Part of a small language model's weights: 2 heads of 64.
MLP neurons of a small language model. Each row is named by its layer, matrix (up: input weights) and neuron, and shows model dimensions 0-159. Each number is 128 + 24 x the weight over its row's rms, rounded and kept within 0 to 255. Numbers have three digits each.
After each neuron's rows, "fires on" lists the tokens most often at its 100 highest values on Wikipedia text that the model never trained on.

L7.up463:126104095109114159144118125145113113104114159144126129173145185112116099114092132118126141113193149131115142136139129144133157154108141133117109121105133112142095146141133107117067153114170159125146092197094082159169126133140116079148142128138110165094081123115131138139147131138132126131140132090116134140122094119159140096083124170146124128118137142084094133116142177150085147135136123099099128131104136153127158149164114077120121168123138140124088141156099160149150152140092151
fires on: " ext", " ent", " cent", " dist", "v"

L2.up623:128134101140117118108137124107120116181145115104099150129147198165110167150118149147105128145122130118130119118130153087155111128153111129107127097128118139134103115071123130130197105121126105099110084132155087188173139138107149118137147135092131106140142164170148140111097126149099162142142177124119070099133069163117140088112169115094149157142113135094125112136109133136156129112126098156080135098135132141144137146108175142127116104127121106126147136166128120092125125106121103
fires on: " w", " g", " m", " G", " p"

L5.up620:178124094106115150132170133113112101124101104123146126125125129112126132143120145123056119142125110115130155109179137166126080141107161145120110128139173072131171127115114136165147132132076095144131162137132127157057128100165159126113136127090131138123092127100094124124109126115072150130157118126143150141120136101147145109082150159127103103098166107184091117149131145121110105149144128107153115138152129123133136091148143138095136151137111110152114069165122114108113123133139164
fires on: " Al", "ult", "198", "ole", " De"

L5.up128:086123153146128118194165150133139147108144141154129088094157112157117118116142114125180120127100115137167117149119151133129158174105162157141116171164103119125111129109130097098155146110105108139135154110126140147110169136116134167144144145089153148093093082121154117110097137118120148160104115124152118132124125070082120149136100127096149183139138119180120117088139116159136092141161125150107084137104130101150142127106153119145125140118149084121138113092114158088128142160157111
fires on: ",", " and", "),"

L5.up321:123154139157135138147127139102148146163142092122105150196118181133156147140153135139099120110124138144167083146114150149107175133102116116138113120124107145136115096114127127145123137121127101110123138174142099161104117066109139096143117163124137150154106153108144129110147088136100127148110137106108192175112113169077174161102156095159135121100137108114079113059149142106144152163104144123123139095098111127125141150148146131118116147103135150121154131163095143114125134099129119
fires on: ",", "u"

L2.up258:151114145153097132091112122172124099080109130150137154078150079146126117172138066144144117137103156132117129123129110130137128118129147099105149139143113126132107122139094167096128129142161099107162123100146131109085121147153131162103152140137134116108151144149157158101128134119128136122138130085175062126175137116153137140142143133126107127107113112122073111191115098135172112100150126121109097109090131122085136075139122133108145119160107087123150137135142156132136091146185107
fires on: "\n", " following", " same"

L5.up359:118116128145117142143116156123131120118120070143141085082150110143140130144092162123136156133137166140110185112177108114129124155138163125127113135104100107151130085144124102111059155108145159132165112104123121071123167154083130126137112110133121125104185078133144147097118100146152151104168140095124093119143120121107146114148103158107148134138105112156123131142114099108176161145101116134099141152133126131147110113161105117079171098174137122138130111103155121089137132162121118
fires on: "\n", ")\n", ";\n"

L2.up630:117112127124152137150149176158090107117149129207101137115126108109148143114116089103123141155126133114103142141138143150114166098112072147163137113132114130123145101115125106119119084135112104102160153113137174129180168155108105150142166150153138155088111144115158074108148179113165152118112154124107122122166157087133087107115153134123157126116153107156121155110102119107088136173123133114144134173140090115145129098145103111134131140154128133140106099131093126074142147137125119
fires on: " bl", " ro", " l", " remain", " came"

L2.up529:174095130132141126117158149125139125091145110119123112170092117162151150133175094146111113137117141135148098112121095163161136139091137092118124170083118155167126109138104152159111067156161162178138100144156116157114117086112109141113125093116166142103112151155121110173122121136119079138130130120125102136124148148113117117146132119114130126168129096120066155120151117166105140166087105091145106146135089111108157124121148121099122110101101120109152132134135188111122150143126165
fires on: " un", " pr", "("

L5.up478:161113135140095090128118119084163107134130109150095144119135091089138075117125160114112132159122118122082145130128180105073158121134098163117129116167130124160087143131184096146105115167119149098117071147105156142138125144141092121094115131154146136152124111159130145161127144130096154132135138173121084136102112122118124120130114115098153084112183151143158150102138163126122188163125135102103099113100120130107099108136132125084141133118151122129140169126113168124122112113130150
fires on: " sub", " football", "194", " take", "ell", " Sec"

L2.up47:134136139123155126120102127101147102127175168146113141149114125105153126162130132129103140129109079088092075152127104093103113134137097105098145103107124133128142160091161147095140114117101122157124098133098098123110151077157159119126096126130160120100117075158144119154146134155130131137128093123117085140146163133154136143100132105120090111190116121129110098138147122161134137125112102139159157109135154149060114174140113122142077156115147109132130059126128131153171117108121110
fires on: "-", "-p"

L5.up270:135145109103132144168105124088066104110121151092121143092158122119129167116127075072127155144171134109131141119107146152172135100067142185133128132115128148115130093094125118147093093124119087150120102145099127161120125131146122115112112130146109181170147142158123168150123128140115112101105123121135122117144126124143126135149139112159139137087105124131134112129149165117095149142155171092116083115162101184130131120149156126107131173140139112140107135108166078111154136123137087
fires on: "ers", "er", "est", "ce", "s", "ter"

L2.up350:165095125113128135113114163130104149149117158153148143174149168133192120145089126174144126129139168117134118139137121118157120112113134105156108108130152136075150129150151144109129131138116134153139129105158098109129100105140152126159138139085150159126126191172165089119109106170095159157126105122120092162089123149087100164117156124107122097135118105084108163111119153137107142120123121095106110095069101126133120143143159127197130154108107125128155120104128151130114118128106114
fires on: " g", " d", "D", "st"

L5.up183:104172098123178134139156131112155163119134132066112110101128070156149161133152137130163128171138117142127086122146112152151120139143153114183075123120122137132151109146127144116120124192095152156089148099122103108137126147136141135140163123111138132113125087110116133090097082133133147140157135119087100116059145125134157127151075111127116151101148102097158126159130119096113141102129135169137096114125129106130092145143135133133157129150085148092119114167122094123114142137106130
fires on: ")", "),", " IS", "cept"

L5.up580:095128119097183098130094096108123156186139152142131107105124162122132159136121127155089082119157125143109138123108088139108106088151146101157181104141140176134139133137178124126124120100109165128054117145126146113129039101137114141123148137112126137104115103136123131146128122178134085162112130108110172120102111147142120130122145118148161143128145120122122137135084109132116136152123142103138129099098112115142132169137146159155122152098160121126152112163134142167130126154179135
fires on: "ian", "ab", "ib", "ia", "v"

L7.up134:093171126111111089143142099178097134082111131139144163142155098169114157175127115163140056120137147158133103143152126133149135152150127134125130128156102097121107078120162120139133152120109120134133147126106169124131150140138149122115118136120132092106135098132113093067170146091135149173119079141136086136103107183169157152144118154142118125120161102159084108084129093108111122142129145112128146150136106153112125127116146099127118146116135142137139152123131178096123106105086137
fires on: "'s", " -", "e", "-", "r", " M"

L5.up420:143119103165089104156101150147113150082154090081143089108133101121113136117123088136103106149110162095178123119129130145122138163115138120108130124135069127128167121107135091157179088156136120135118111079114152124139145139127111123162146068133146118126129132123132168144116129125129093126136099168108125112107158143131124101153093151179132122130114102127136126091176120127141119141130118109160068131144115121143178180118158175126125102158136156132089127138101137133143124089154150
fires on: "us", "ers", "ities", "ether", "ings", "ation"

L5.up617:084127070090110136134169150138100170132140146112197150090116127169127132112130112154105142151126145113148163145097183112155136112110125114151174145133093118143133127113135119135089129070110140169085140135116121140121092134145109158146132114155130103145119090134152114135149135124107122151139135112121153127173120084133122120111158147150138111074139112104083130116116110170114152127137170124134113113113098159134129158162143092135098158131137115126141120139124149157117136189183088
fires on: "v", "est"

L5.up98:163085161123131125122097079145116121119145122090112102130116137056118099118193120119101141115109142181157148128130161144126096138128103174120163126123090103147143112136155139120103127155105137114143121174156170146143137123098066128125152159096124139105134122109144174112104137116131126149136135097105113135098142153144144136072153155143135090137141161155100160124084152147145155104088149141124125152118088112141116159123088103086107173154119123147138123135141133108154134124142146
fires on: " cr", " oper", " stat", " Tex", " em", "ig"

L2.up351:184131119135093151156126106124111134143137139144120091103128091126132151153142125127094124153112154134116132143142125123158092151135156156147111125129134088152121135131101094132175122161108169104151138149112125137125154141106122178121151120104088134137152156115158158113111104150158050134105114121110116150152136099120116128118159128183078118116096162084165137116130143131115179126093108079140142126171176107124180184155117140098146129113161131101116158119131139110124110110119158
fires on: " l", " rel"

L5.up395:154157168100146138117145111119122102096084152124090127120165114186130121114146102110125150121151136139089149194107150144147120146152151134157129196121091095136139123116167115142056109113129126130122111131110116132112123107122113115167127132136130145088124086105118106144173124132153147159137116126140199113166131127109156138144133134138123130108151136159158107122118112140088133117119125111111168122149170116137107086157095083104147129116135124088093117140102087106176120154120121
fires on: " M", " C", ","

L5.up579:111172162140167101148151113129081120138072178152104108109145108131125161108126114121121118100120091163112115094170113122151109151124108112119115142125160111118097127161131171137095137111147097135110108161143162134108102150153113139128124084108103094116119162099095140145113115131138130106152129100153144130140161152160130145142128099181147134111168131140110098168130116112122081161099091124126130093157141123133149151140141119104113180188130125104103168122150116133081103131169152
fires on: "ab", "ven", "ach", "of", "op"

L2.up84:164167112127117094155149121119133105089122154099119146133134094147166171093082135147162149179140148126159102123093138164125172159126146116132116178108123125135071145123118140088125116119157175135144094118154083130117087147125118152121174104108133097130117122146151101106129107174104099142138131062125145138107156126126149137162112092132125121128151098114080139127142100144113131128147133126159127137122093102107132121113118157136153154123184124111157163144127145117127071096122122
fires on: " is", "^{", " a", "(", " ="

L2.up158:127129093108115134150133111144131127136125128133106118153116128148116151119113119112139087147098127100113130117144118155123192120096147125114129155181099104130110161081135127120103118187139141103125135117152150100153200135124134108170105113119143121140076120104125135114126101140139091160112108138141114154132151111126102133099156088098045093140098116125141161142109145133116121111129140089097075122125109134151115181099142124152125108107181157145095162090162116114106107140120166
fires on: " Gr", " and", "ific", "ie", " Br", "ol"

L7.up189:111115127080133124101138132153114121064093131149121112108108094152147124116138108093118128136124135117144148223176100148101127150127116097147153128123143141158160146113153134120183168148172134136107110120092120135072140142119115082163116147100143159082130161136146122153114132138111133164160072112128146123130148131154136108187118102126125138126065111159135118136127123127114101096112095123140125136125130132118114149130148154131136128118131099122160147146169098095104089130152144
fires on: " g", "g", " G", " rec", " O", " em"

L2.up509:114118141147135141129101103128113087116138114134157115094141133181130138130125133143120105090118059133154116088118139141161199178098117146129156063130113170135132142086126133107169122164132104132164121143098110117137143104145135165104133109112142144178140126117131133145138122122133126119102165106164161128103147181109158136145137149148127132170119087119089105140178131086107123100117153179128110133113142144146133111103139150118138152126173128096085129142142075118113133130140127
fires on: "io", "),", " +", "ory", ","

L2.up184:114138153150169139127154116122098140129134102112165131148122105155144111144168163112091157120133162103112121121108132143121112138087122144126125132116133143151083088133117113109136098155140157150190118115107150133174128124130177179105156119134107140152165159107126135111131119141114121148137093157159119094115143117134138138102133106134177104107153089110117114143156132153094090138173078114133088109161151169141163167128131147116103083078138118119179127147130116135180168101137117
fires on: "-", "p", " work"

L5.up344:142101137112141152118164123091117118143112149158174128125110143157145120135092085140124121147153133132129153095088135142135119131157128138093092114158145113121136135129137128110155104119138146101147117163184130134104160103161126119123134140127098092175113128111166109087116136127149139167105184177082089143124137156125135134113141119156100123045108121088124120189131159128123108111135106106133148079128134096174161106111126108086125150106103158113133081148098121152116120144137124
fires on: "re", " bas", "aus", "ab"

L2.up191:114116138162169126117114121148085119088106094114127122116134128101127116135111145111106145124141191145149121134082149086103192102114110151156112145117119091086136114131136169146085111112132109128164132186108148110110145164095126111110113112113144129131149136151118115166145138149141105087085164100125121147162139164169151105146134084118120095149153154126085121174168156121100115149118129137144144133157113139159156140111093121167120118105123117148133134120154164143147169102159090
fires on: " ", " members"

L5.up474:084142140140124142163130151115144132134154133150116093130065138137101137139199155155141160127121141124150116138153172146113134155098139110146123105101075139145134174126128139109119117142159108174116110122160118135094106153104147101139134153096174111120144124099146165132105122137108191142087128127152129086097091175143096150126141099149093108161133108110096125158096139101103121125112128136116161145111123123127129147062129142099091098159111148111161145149107134093125127135154108
fires on: " E", " who", " e", "\n", " se", ","

L2.up602:138105139132131095151136162111156110146141111186103125107147157182118158134115130129166090154155144092093127082136174106145142151154108099159128146129122067146172141134126168116116108074114121118123096109119101097111142161107137105146071163122168111123113092150124142128127101164097126116148146128095122138099086106119117133134140134119137153137116114114086133110114131123168164160103123160125176090108145110118116154135121124154085135103144134098127132177111160099129126122099154
fires on: " g", " G", " H", " kn", " d", " B"

L2.up213:169143141155107098123133107124164151140110147126148131122137097161141132122156126120093157089112154155136106171155089174127112165120123140168142138121135138091105121107121125095143135138116099144120132067155106146112117094073162125138129100109106171111121116107101151129112110107123136109158128125168117137143097157126129104090138158170132158126142089103147108135137143160110099179089181118198154147122129119121160122134169127115119134114128156122124099113093118107085076114132158
fires on: " de", " Air", " station", "|", " sign", "om"

L5.up417:118121129114135115146139129154184132166128106122130165111170126155162128105127131120153101137133190097117149115142148114143157117160176122148090166091143131143150090106138146110153138092135110134126106124135126101122107090124093127125157123101100125057100145138151102123170130122120184174127126138135145133138133112119069128137124106155085107070094104179148130103132129121098140133129163100110126153107164123129128117132160129154124153129089165106129149065165126135138110131124110
fires on: "k", " d", "ik", " v", "ld", "D"

L5.up594:096111136160111126184126134101100143111140133160108129162116086148082111179131116120075118120113111160108153156150118132125121164175141114109115129092083119142146124077149117122136164094125127166154064148115128123140131091183145138150206104132105122129149130129144135134103113131096123139142122150181108139128104108161140140153111081141160099153118120112114100108107133139136144147074130106144106142139133186088140158113091128105138144120147124133125111115133138140148101138131137
fires on: "-", " un", "ir", " Un", "–", " Al"

L7.up334:152142147095121139102163124150120126115100138157120134110118130106153111121121107113146125118156116138159125142143138131129152097152140088142075123113112118164108160130160176125116109136151120147127107147126145128151133098142085133166136197134098146129129153102123137084103146133120159117151155101121110155169109110136105128109103170159158099110144140101100160097103114158112120111108108118112135132125088166064114071137132163094087167139107111132172136173090097149163118095123091
fires on: " att", "at", "ot", "et", " th", "ed"

L2.up139:145142148099154135150122134106125134096124146144148164168149119147130130087128170163082128125140134144075079101082124138088119107092118142114101115133157145129110150124120160089141168175178148142155125131106156122112130152140121115144118137096121133125131131104163104150093092106136107144110132131128112141079132125130120173163147113159109141122159121106054113149144128102124168171136164057133075130146095142146116129122141119131146138093121156122114154110112105122173125111143128
fires on: "f", "-f"

L2.up595:114092097125116160185140144101128164129153148126123109156091167125089140121131099135117127133122156162113097120153084126119142118118138135062110091172092138156129170130128117093122121115162141097122123148135139077099126116121152152163150129114101135133123156124149153094132141158115107155050176125114131157100097141129108143114137107120131102126158108138117134085132095116079146146127137101128107161083113143155123125101156124091136124113160072153142163147122137141140151140169131
fires on: ",", " and", " what"

L2.up200:154093123142197092122143135102122126108104127142060122098134130126129128129136114171156124115117096119106133113126110105117076110123105102123145080139138108162139122162159111086121161114107162136176154123123147114139091136134167114115150161116136150113137158144088115108134084114127063186156142129137121146118093167151133145135134154134170123119105125126119101161148111129113127173099066114146138118113156108124131176093158133119154143109146117177140106126142137113155118138108152
fires on: " con", "'s", " main", "ro", "ersonal", "hen"

L2.up117:144197166111101102131173147131142139114145109095149122163143117158139120141117144131128095149149126129129111178125134143113158124114126147099146084109081101141156100081133118126127109128142150128103129168136138147139117068116075163140130142150176153113102123166125148157093152128077115137132158110139113154128095117124106160097138090104118128132178071148169116137108127139136118104100106101157119118104146119128163098157146144116153148116109081103143148141088105099140137141109104
fires on: " un", " music", "arent", "andidate", " co"

L2.up504:122149156154094136151127112109144169140114170101174097174124123141149117141150154193143105095110154092136120116147148178102117101069145160117133093106121088111080108163158111135141139152110115149171110108099124124140100159141138113132142079147119130148143126131152121153176134098136114161112106128077119149190120110169125121126096152110120169119135129116109120107142137134126121152149096139164115110132142109112140134120120139137096145105124115113163106109103140074123108078138142
fires on: "-", "|", "C"

L2.up120:115108133116116136159131159088170117118118138161130097130117111056113132118142148190145180150120102101094125131091099127120121121120105109138095110104103097167146142140125143127118138139144157130159129165099149136121141145121139130126117161123125153178100181110137141149165109123121118129101156131112126095144091186164168154098153134137199151151110090115166147131130111116092125122140106107146121136164077137160144095111125127115104109123166151135122111157112110136115171116153135
fires on: "ro", " ro"

L7.up269:114106122075137089120116117141166183109141140111118135137149149111167114152161141119140133097116135149115108150155083112145103102138090113099108145109117106124142168087107175097132151114102156161106130141121119116141134109148122145148134130111124137126142141180108119138126139120134143106128121140135136156088162108179109120128106126124102077130118117117122167147123109150177175090123122164131159092115108124119095168079127093119147155077150132123116065162145136150181151124135167
fires on: "-", " cult", " un"

L2.up475:118088118121123114133126114161102110145121073156104082176151130123096171098122144077143139174100137146153163186167114141092141143097112149108112122118093097136141108132127133117125123164156103121139118074153145095092156116062125096108141095145112144126146154188105126112123122181113103126162149155153154152110138111112132138125133143111145124109114106156136114148157130098113123127096114135107075127151168125124127127123149113144139109119135114128133101177125125109133143113184112
fires on: "us", "ec", "ge"

L5.up622:144116110168095125112156100123151104123127121131117112173109162098085105112147122147128147157145124111136131109139126136122088117153132149121132111198132136138135138126119134136106187108136200112141126103123151133121106145082127127133119141106147127125106112085131132124165145133101187125124139142152191138130173110166108104115182109120120107165129080137117112069122137165118147092154086089149178142111132119117135106152072143104121105115128133126138142146149101101122103136155102
fires on: "r", " L", "A", "re", "m"

L5.up218:119160098150137122140123113150151117138130107106120093147125136113155150132130123158098114201117113149141143174129142135142160100101114096117141097154086134101132122122156113112135123092130111110101158113108151093129115148094162094131116139121145106104186162137137155146114108153154117136102145180135123153088089110060123156137163157148087128151101132111165127110117122135124184113103126077144192149114110142121177136099106123139103097109099130120134116117094160121156142115136129
fires on: ",", " and", " career", "areer"

L5.up272:163113138113097143148105149145145094115116131133123111164151106119161136148105115120128135103126122129143153128073134132143096137158160131168156131127132137128138138155121138087105126085077109155112089123139149154111101094150161152126129169138062117139156075137112110115145127172166120125115145134134096139130135145071125094146147103117111146133068144140129184125100124162096130111065135086143110176105102116158159135115098142141100120104134162106107143124148120128127174133095123
fires on: " d", " =\n\n", " l", "°E", "\n"

L7.up264:123154150157135146138104121169092112083099130132096149133126136163134119161132123108148059152154144163145097147159137143126137116128105145123108143155181171148140124144144103120088101169128095151167138169163128133088136138127120125168118131102136147094123112129102130143113070122124148108151094170133139144122133120148132123093165141118107150122130134153137155132143142148152099147156088109094110070112129162134106098109115090125189105123132121147144161126095146085145154140100091
fires on: "e", " H", "en", "od", " Je"

L2.up126:144124132162115168084101162144112110124146131100156125130127149069132165123143103159134106156140132135096153133178134135131147118134128127161112140120123161110088079090106139122126104167134106149123117100156095124100143140105149108139116095135124162101131152130140116112108126144167139136151139089123123158190146169143108118134138149102096097104107122133136173196132126118146123129102111125129164130156128143131155078160181069134176105158118119093148098173138114121129138139152123
fires on: "ter", "\n"

L2.up554:136131147115143140116102100101137133128135111107116149164097138122124173115089176115159133139149152075095110121086146131099106136078131143108104125127154142146117135090116141129142147144125127111158100186120116126133130155113085102137102147153134135151130142150147143167136099109122109111077080177162115107141168181103122169162152123103124129092104122100126081166146130107117096157123123126131144131144107131143137155125128109114156100111084126110154150159100087191132122150150164
fires on: " S", " f", "ef", " in", "-f", "f"

L5.up422:142063162101170122129109109157120106125103086124140136164142140046134120129127130127123142157176105117085103127157130112114083123146152124107111138146139141109112161124160168149115101123104102131129123152145123128137155103179136139151144132144158141141156120114112122107116079130133141110156089124160127158162150114092093094094125144106157077107110137116122117133156154168089134081133121110104102169144137169131125131138160113098117125126098114111144148137089101145172156126128092
fires on: "at", " Th", "ef", " Me", "omet", "ot"

L2.up333:086149104103129168131107132156148162149121121201126144141133106118091132118147158112137152133142131154120114122147117113108118159142157128107164143134144104140119116115082151133142138129124104144151098105181103168121139154142116110162101153141094149100105113142129190120104080106106117100142152161139088124083136105158132132063121116152149165107131112133163112147111132109135152111093106140144123130143110087156104143111124083114087165096117198117140142103142138141126145138159104
fires on: "em", "im", "M", " se", " tra", "erm"

L7.up398:115075126077138124138131136109136189103111113182120150144102169121118192166142155142100152140151148165144154104098141126091091105142121156130153109160137117104108124141144135164092093124137151133134147100110145137142085122114137113121139123157096107116069161140150132100156132141121147167136166152137131112147137120130108114077136110141149101116092146167127116134110115119107145123146152094110137119137179113106156106110153130112151125140107063151118099130109112101160078143145128
fires on: "ia", "y", "ts", "m", "es", "able"

L5.up467:115124111118152141121076073118107130145088116109149107137133107113164164172138125126133098119137132141138083198134143140127087132080146133132141144112127173121115149137139104124127125145163141143146133127121107095114135131107133112121085153118097081093145113117117123135151098142159109124139182144104154119080076141120108119096137180140133108128115112145138112084179131089129140098138140192156149138119150120151132117127119107162122126146111176119121192138089105154134136103123149
fires on: " as", "=", ",", " by", " between", "The"

L2.up147:083111153113113110100163142147100109131094167131116123132128139138131158107100122185110141079148113162117105134120118153124146169159120147192121141106096146117123121113123151136122165119088069144090134114120157121115158151108126123123153110094132105108123135135165156108129115101116160173109138146127118053145124132113128162129117126137130134094122154082128131149158144151162125121104140111100142140133125093170127069149092145130164079091150100114143131136146136097184129121133113
fires on: " M", " C", " Rep", " cont", " E"

L2.up153:150114114096123124138120133147155157169077128132123113131128135193106158118149123138170129126158148145123133077133087130094145068123155175115114121098150127121126108184146126176126138084104123146129150140099158142136087151109069155134108132168122091138125107097125180100152108088129138147128101119082155146171138121108119097145141112158160100130093125138139107129103120149127126136138097120141133136133079168132144137153097113160145165078146117129157137126148140124135130148128106
fires on: "r", "ed", "v", "er"

L2.up0:094109103110141159128123085098097147163130165135133135104176136031132153170115156107068134103093115107120118142126146137100169121154181172122097086125100122140128113114130129152161152117120162152128134109134126116146136151176121121127105161141112113135129101138135106127168107131176165092167109138149128113118065129136147114118125105128107155131131141136122142138131135136125157140130120117110151116131110090109087144125123148086124162191157129100104148128138141131138103110122149
fires on: " b", " ty", " st", " out", " Sc"

L5.up443:119134123135132123109088099115158114097122125132150138103102161124113162136153145140147107145148123125150117148130112144094156119104175111115134093113093109119097150139148110125110114146115192109148165130137102104133092149091124144123113158118108080113136187100117123128129104089148175173100135129159158141077142096135093118125109087147100132117109130149149157063132156115170107130133123149159131114133140104124141123138058096149155114129081170123135173129092156103124143127110132
fires on: " between", ",", " from", " of", " the", " both"

L7.up345:136094103130145111128128133166123154122155150103058127098134184139132133146134133106162164166087135162138138145144140135136162158130126166101128111117109087154154129049150109143121125129165121097112134079109148134152113160107099120109124092134153141128156079129132124147145125130141129101153116127141142117121108136082126149130136107108103087123118189128102146125104111145125136118118142102120082126125119103140145141140124139136119110116184134127155104128114138130128168112225158
fires on: "u", "ic", "a", "ch", "ia", "us"

L2.up270:135168120101101170139097111092097108102147152104085138160147131155126115134170111114125119166162123139105125147104136085132105158115130118176165112109119153160105164135110122109089106130109104136110106087149095149114136125130177142125133120175134138122140155140131141114151109140129153145132085121156144133115154151127121149114096116096140127114118123151162158128147107093128141117115085130138104099135087134141133121145146150108112098137173103115215131120064156175153105087157130
fires on: "-", "ay"

L2.up615:121089127117074135117088110170107120138118119164115145139161100093166152119126121113080121128173170108104125147131102133172116145161148149149136135126170129130138111113112115113142152145149088119141109117091109191131139149072127131123110105104120127097126109111158118171127116136176131151116138138114165088171162132100120097160145116154107154150087064143143145114157122126127130132079152101127147123119082130083140123137088119090120109133093168125103155124118147118116119124128109
fires on: " l", " g", " —"

L5.up482:090131142147122113148136139116150127111150125106118126121114099152164140095137117135147081106169138150136108127115106111139153161110135150137109145137101165158113111133128162155103194149144092137126113134096101090116144067156115129096115134113106137146127126057135147111141119105142120114134138111155119123125149138079141178185100086121134190129157060164151155110129089118125147130125119156104139149133123131084106147128135156099141169102130153101121166141130146110094112153121099
fires on: "),", ")", " =\n\n", ",", " is"

L2.up145:126131165097133111139096107125154183154148128157150146176118121089116127165104140135114121135110113111123087102148145114113108085078173135118142102175084109157134127138134110146122143149175124118137170089131134163098151100114163109125123126120125122134122118155160092148123142121110170117128159104120117125122123127116145095133151095107103116117151138174119125129098137095105109169083151094103080081119118126112145102105153132160149133144130092151171116092139073138110154116083147
fires on: "y", "ts", " Q", "ond"

L5.up318:117109099099126101094094134152150167110129134137108092139128135148114127142093135134102075107154130174121132093127084092130145133131122133152158137160060142131163179164093154137152098156153125169108106102122166143153152095125133141122110149125156115105108116158066125149141154112097127143160122153120089145130143144089140161121139175094120115167108100116146084111110122166147106096141153129131134140113159138097147133155147135167099153111129109113133140135117126096140101159088122
fires on: " Tr", " Gu", " Cl", " Pr", " Gr"

L5.up398:078123109111153097109083174106105126159118172137106120121129121099136114162087129134089109131120131172149121129177109156133115138123149097119119102116115166130139088170116170127130133120114087146132111095140116134196145119113113104101141177139134141116063123178126093114109133142161132146145127131118122112099103111158116127133113150137068139137110143122078136146117135136146129162116134125094169151123112143124132115128160112096109144109118099113109182153090171100156100113157128
fires on: " b", " B", " st", " St"

L7.up6:130101111065158081170125151118139147140134153060134113121122110150103129107129151134128132131153116102144131115118135161092113109081153109136133125128103116093102158141116156129137118113164139067131090134119073143086091128132125152142114159140152133135127106101117148109148177124112132138136162111120131156120100097136083161094124096104114117130119127137137144112152111170095100159139156088155147111088099142109148179103109130112156157178166121124122128098121154120127128116171090
fires on: "er", " is", "j", "st", "ac", "v"

L2.up288:079124095109142146158162105118118135106115125138139126114118134166125096132178132094159097150132121081103121107149092123137146139131140141114117134104141167153120128138153098136120096116036123161141106143149125118142142130156156095107149109125132125133128135143122122096130139148107073128127080158117155168135142178080117146124141186075160094137075142148165141151123100123108101136128129138108143112135179153125138111130137166128129093127153153126076168159139121125153129133110128
fires on: "ge", "ale", "eal", " Alex", "uel", "ate"

L7.up364:168082083120154150137162101137104138092113120133080106167153121147106122092167125140172128124121131105107121153099118144119113159123137117130099129155156087102130170135153113152077111075120155103144132177141130116129105145128136129112112090149145136132110133089163140143151148182135097135138119177169136134115164101135161172101127121071139127093109118099125131107129111131119141123159075100153150094113119127097123106137156155131132130157155123146135176122105102119167103142125118
fires on: "m", "ch", "r", "v", "re", "d"

L7.up242:131138162127078100122131138157109140108135117135123127156127088109099156134092159164171142142141155132140118128079108084122135120128154139080127138145104130114174116131148153124148121136124109113127114153122107141127137151157083148103140170123154135105123082150110111147155125110139113068113150145170079106131158174190100114161121122106128101188123153143091090173151122116145085144093132116120141147123087125105107107152120127131137131154171162129116156094141116116154130101096126
fires on: " ", " m", " T"